config.toml
d_model = 256
n_head = 6
vocab_size = 3119
activation = "gelu"
attn_scale = 0.177
init_std_up = 0.0312
lr = 0.00488
lr_mult_o = 2.0
decay_shape = "linear"
final_lr_fraction = 0.02
MLP neurons of a small language model. Each row is named by its layer, matrix (up: input weights; down: output weights) and neuron, and shows model dimensions 48-239. Each number is 128 + 32 x the weight over its row's rms, rounded and kept within 0 to 255. Numbers have three digits each.
After each neuron's rows, "fires in" lists the words (lower case) most often at its 100 highest values on Wikipedia text that the model never trained on.

L3.up1004:089161139177174134155131071106158173108086109140135179114106138144119152153169176157137161069158147124106147120092121146106180232092101137128159156147115060070062098180176129104113180106111160098092186112033099130167145138141174122063125122148135126132142133142113143066134114112120111095113085193202175141160141121060131081141141120148132094096119138093165166105128166105168134078144155102138138100164127123154172132133092133082128107145141114119154069098135123200108097183186116127107169092127117094062133151161125132102094080171127137083137151082125127116091144139129094124
L3.down1004:075108141041159106142164082165083144129168102192131118138111096152065088166176097181147142092170130123115102096161164118127158129165181142139068074104157078102104082160166150128115114143070148172106122144133142057090113145153109164137090125076108117135144114138092169105108138124118091183139141133104139191132128111117132099184100181187166176100148171171098105051150133139079161150113131144128141102182125148115135120131135105129136135065056116144086129047100111116166131178159125142149094117129126114172117134128054169100144158163109074111088037126122089114160126170123144154
fires in: "carboxypeptidase", "alanine", "tetrapeptidyl", "acetylmuramoyl", "muramoylpentapeptide"

L2.up200:122149112128131198121181165121188088142120103151148120085173191114115183113061171108201110108119133136070184159138130186091133059201155086163120105101128139128183100139103137153157144159147162063060158124060151192144088075139114152145087207111082184168091127063120101046126156145123111147096106116148099152143163177118110128130169115117135118103134131160087134152098124124121102134159114136104084122113100110106141151101102157075168092168114097176110067055134140165112141113151113150169095111152142143110114115129147151065128161131105152148144155066142169099175102106092147143
L2.down200:123094136140044150170127116186086171148094098127113174062169132099131079152153070145135168119092158147145109168097180112132071117139054111092141094119129143099161176146160109054088100110091176126131102104128178045088114161139113092120156120111140173138147170158083112169098103175125156122130116130141097107097106116178114120096117121134131184180107130067140132090119058078188169148115165145122146124097135163123091139153118138090069119168116138154174159190027153145143086160094174135143121178136110136139156196096126127094120110143101126185090098173168150133097150118148106171
fires in: "both", "behind", "km2", "km", "chart", "number"

L6.up481:108121088159142140157148091088088169147119107127136099117109191102113123124156136116115155079129136146116134099194155132121132127084135076098075128132114113162145163126156149110111143098118166092205102108062146134128128142146133106126118164164157073154175093164158186099130092154048093143157150052158114171186172124096124155120124193151060081156134141200167139128093186185135078099082157113155197115138133106142100131108138101065157163104134151108151081107125155063162109116098092109135141122074116119214162128063123098157146095146123120153171114123170157123089133157151116135
L6.down481:118150133122162086116108122117165143085067176117141087146158036090121098159168110151147144112114143100162083116148106104151218141191156101128110133094132143071145102114137199102153111114121100118057165088160187166157134164162120112135063152170127097125106116187110077147067128077151141163142132139168091097097094152089185146126120158161148137150184159111117103160113136129209128161098165100154123141100118118085126168107116103119124104145180146150113165105113128165113187093193077157070070149077091107092078188111163155159112121145160104135075152129111080099169100189099141120
fires in: "states", "upload", "party", "liberal"

L3.up165:133090146137184181139162123066135052158150130152154152158147155128224115157107109120110126129155165116166133126124173104107132149179099096123133136136096140119202123145099131126161146165152136087155091161093127104140112096115114149176104114103094074154166161078154176129156107152132147121110087078115155075095097144130109101148125068157118142135186096126064156099129104143143100129128169113146144110132034139152130107091094117082116113098131160140138118098108131085131105121158106124128070134089146115170125161074146060195128172169169109109158136085092096225144140140136074119
L3.down165:082172134115155078101106139145152102068130129134151200132127150094085149131119163156150156151156140133186161118131154117121103153093111122120103060128078145167131130141085104121143142135140138107108097159159145065176139190102198118154118114160115088134153094126086189089132098091122134154102048169126122107165155200097182123130192078185130100198141077177133116139085102139127161113149103129088100092127081099063131112091159159099176060091141220135110067098204155143148153100151091116138153123073109113167103102126089136171151134163157129088167121094168121154109128179132158132
fires in: "first", "second", "third", "qualification", "number"

L3.up458:122111100154118147129088176167133118134131115151145114111130156096154092138152103122117122110184106095141172201158134143162160136134128119094175167158094059108133085179136091085135068154115179155108125174167091194146134149111078166145132071124194144146079144116148124148032126126133176107096111113164119100133146085142130128091121154125155113119164098089091168118130117083167106124119081047134088118117172136138117190145161124138132107188115090185113090091102175072176116072114106154177116103169143121132118087104127190146113173113131178169086085079130061089089144151134148099
L3.down458:156128143153109105154103155112146151084113154115160147131096172143146053198182146090104136132108102104090116130199075130120151123135122072134184161137098112167153203194123122112113108105054159093126139103208095126102144058100116102131147117138157110131142171124172142139085132185174118119099145160130134171167138104181187087131115109142187147111098162141083176149146077094140143140120162100120073148178165129118164137115159117129153153185100062167094116191159130112117106116119097141147136077140113146087141103135161140032143097073034150120142146044111111105120096115086154097
fires in: "united", "world", "see", "battle", "at", "what"

L2.up62:126173095153092125122121115194177104132168106180069083171171206118114097178139099155054098147129113106129126100144159095072159128126139149177086136113111064064154082112170149110119123158144134067075094121142131156179167107137094117099126134111195142107100184147143149149126133132178136142130151120122174091165136149137165084182115141129130123125090135136177098152141138089059185167164114152130108137098184114080129138126081162126088199186195112104154098130119134127097135117154077179151158205167115121120133147091057084112110119149122183149066120167158113104074073148108159145
L2.down62:151095116173081142131129086105152085119157169149109112163135085126114086091086158118097135112114128169155076091142179137169127179117167109083118196125135140119146084119092180129094126140097128111126141153144162104095160182118131156118140132129127193102154144115198134110136123183134061144089134098103139138118129119173125113077136091107065133137148179161166076177179134130178145090108103105133104196115100146113104052060184138101119189113122161144102204088062120155082122073160112132053102122092139079150151089101075134116116159114016135115157148117164131112193158132112097151
fires in: "college", "university", "santa", "yards", "national", "school"

L2.up70:159097174142124120151140120149161092146206128096174084090187147141112168189071112151119147170046146167141164146043131122121208112076117083148146127158156106071119155148158130147143146116086159158134110121082109140087173134102126073162190145158049153136135150156098151120060139118124108133080226084114144100116153078109047096112141081136127161134139070152163146208091134119180171115140184169134098111136133161135155128208160131120179153132137094114136079127122102123151101127094147147129131163152126118130072184111125144138081145125105107136086116122131081127139065092134144133
L2.down70:121128141104127128117163109152122118167141101161119113086149111103147114181069108091107135148119118174137109174119124101131133130094081098126100134194144128101110136139135133083158084138151171148050101164151101115122158160119131087139184119036051171118143197148091084096081142113078150162145157105121138132138174039116093107072158119080096097148118156132096145231100097113123108091165133106085079135146102156161115116162145169101140134134095130106179111104115150182183109119127121121148048189195110094168123177168093150128071128127129135180110136118101148192186138134137168124
fires in: "jpn", "isbn", "russia", "esp", "israel", "turkey"

L3.up434:169140107206089134190127120143093124085128120135136197123144201160117128134071106139158198160081148071148129126057171171135177139175172150125139163150115101060202093210115131114107139125150155146081127146112146083112180175125084136101082134122109100123104117079066153121118154071159160108116114075136117126139078147135156139147197131134150079147102143150177127157118068095150126102056102171161121101164109131165138099120147171172093151137128105083075143149159142168169085129107163116139156131101119097133071173155075151135068152097081096139158124087156141084101137163124133141
L3.down434:164071168187151065133187120125150114152185135151119151138107105110037100154133058172129145121128110121157105106161142128159170127152138128123115115128110124140145059127119125197191107114105142130179135142145133140073153135111128152123117140163141122121187146154130134093161069097120167145157058132163090152105063072189195052122171129238165169157112132140147116146147083157097114149137142117120206084152137133091154117156134136120145135159129130137110129080146171057127179149076125152181078128092096105122142125105071128174138120070118099128115102141135145088140128150120118135
fires in: "first", "south", "north", "second", "central", "each"

L5.up925:209150128148113152102106126136089096129132114089116078185122144108100173108139162110140151105157105141135119082091120128118142106081100134190136157124102083179109082090147133181140163182144075139106156161121152128147161119096120129121179134077079116052122100160105101119188163135158106082151132099090101124124119146120125218154129121114124063073177131177111103111130117176118129151094149171112103151131086171212123156166167166151125077140156071129131097089137125095146100131120095127199110119122138164194121139152109194074075166101101126116153148085136082141149168154101144116
L5.down925:097065162128148172127101181125133079081128107140112124146111095127117097140161138150178119162157082173171136160093101152151106140200174113107156123134089158105142128115177088166071168117050136059094128103098132123138120109146105146140119119112126143125156080179180125131137142102133110145146155145101153092115138157107204048157142153172169209131138096149123122139101114089095133140036116125120160157164117127189143129131095105160154093122189179148144110107179145134137173168164100187054087123083146101138160134115124135132117164124110100129085097182106150135089104092056116062
fires in: "more", "addition", "either", "any", "disabilities"

L4.up785:131168075145101136183127134104120146117182192118166123145124141155116196123070133146199124174111091090097205101098106213157143125135103129095148199181127104104169137103157128146088104124076136081114145124164122132159100104176138096169158099173153046135130129078125157133127146194142120090101047102130126136118165092133129180178113148170169120105163085107197127128087115140142127110160113181110150083154176123144137128148136106104088100094132131158114057131078114143173112095107136130156128123148137101144114109140166097135129132107112022154112105113126138160099097175065103153
L4.down785:080108126131168094195095164080129120103134109165104148169124122115096220147164167100067143093156116143126060159140158105069136122119158114137104090122136192159160093127057084136133129106097137124181182135095173163122154116144132165167192111122120156122140153094113110099105119113155071168105104107114144126125138131130116128090115128030097171109095079092126105148124113142124063168126115128199136149173143112062127136094128114112159170179100076090127140114142149110066106128150102149081158126158135145203134142148070160144123121155129194108138218130089102112121191072118102109
fires in: "however", "but", "later", "and", "result", "much"

L3.up117:048136122105162183173128168111100066108156149148120127173125178061093114118143118119168149141146121167075184156140165106113103201160131085112113098144147131069174097121077187101118156160127092130096092139090145102115120092130149154140166172113156168117126176107098134070099111104123129163198167108136147130149138132113126080142156128160134068180186156166101144109053153158067167102102092197124130081177134169110126097171092096088129135132162093105141108169083113113108112161115121128138150074170166127127076111095133055142124097099105143096092108183111085195181115082170070139
L3.down117:076140106165142110179177119119119127140151153122134107212116109092140119155136137125079176101181125077086119153128097087123090198164108136095173110150171120077119104166126149201110131214093103159132087109143118098162128132171133149118136179141136124126178127087087091100151124094146114162126174104126079089149108153128122147202139117135109100150164101149116104139047092191100123124069101158135156161096098125104085116129127149116158161108123191096193079166125166157072089121165117116138129134130132140059091150161145092111102123077115131102080111162122182149129104106128117142
fires in: "season", "years", "league", "occupations"

L3.up273:123122172064101142094101164108134116099164096091068111166136112111194067197117112072090120081154120089137144178158133141118096128132146152125077131112135092097196129105112168127144195159119102136094101136131069154121037125121062115145164125138155155115121142155196167116194163139097111120117144158116142146144151091120155103122143143108153132059135137128206086144177114100172125164107097153122141159070145137138160064148103121188097100179126115149178145097145170043090141128118134136144084157159067092143078154110124112072136152078190186144085127142122087124164072075168131112
L3.down273:130133091119085097197168096131126200108097144185144176136123127142144145127087159143121082159117127107118115097097173126100112070179181125151067083123159112129144094113101157122164164124151083158117139111140123076166115091076187123140105110099111124122076144081146135100204112135140138147141090143114105179074160132165129118132132133134130132141144130171112127127105178122089166164085154107178110170193138185055114141105114114067133134139142196083117166081084103167114159074116074179159104114120186082105146115112091102184131114166138069125115153206145132136165144131099129120
fires in: "election", "games", "season", "league", "game", "draft"

L2.up362:132164069151131100066156099117151083087153094120112165123151188116109162157126143161160124150179149165178151134071072157134090110111201133112103172145067100083131081093149138170127137134175077137089109142124174154207109076141100131128108100177125167142106163121127090103085196123172155159148088100126126072079162117160106129113164103107165124118173141065164161120158075102139114180191149163152104152106147111179130135145056132146076122152106118115110155044197142097129105144160180165141137158128148162101096108130127101100102155132131129123120113036104114127106104148134143110
L2.down362:142115156105162170147126166133118176168077069090098098145123103102089106083141124111107104175094154160105101140125197159113168101172173183106174074162099131184164133093097110060087159109113109156156120125150104144153136124111082142163072154083141116135217156141179131128116139127135069149158108165203134108071091106122147096057117122167129126103150170132086182073118122093054144141112148092102194167153127116121087139106128086130132144142154149144153074085090140147079169143122148081125151093138109121151125132080115138071098112131173156141163128147111133146201183044131116128
fires in: "but", "advanced"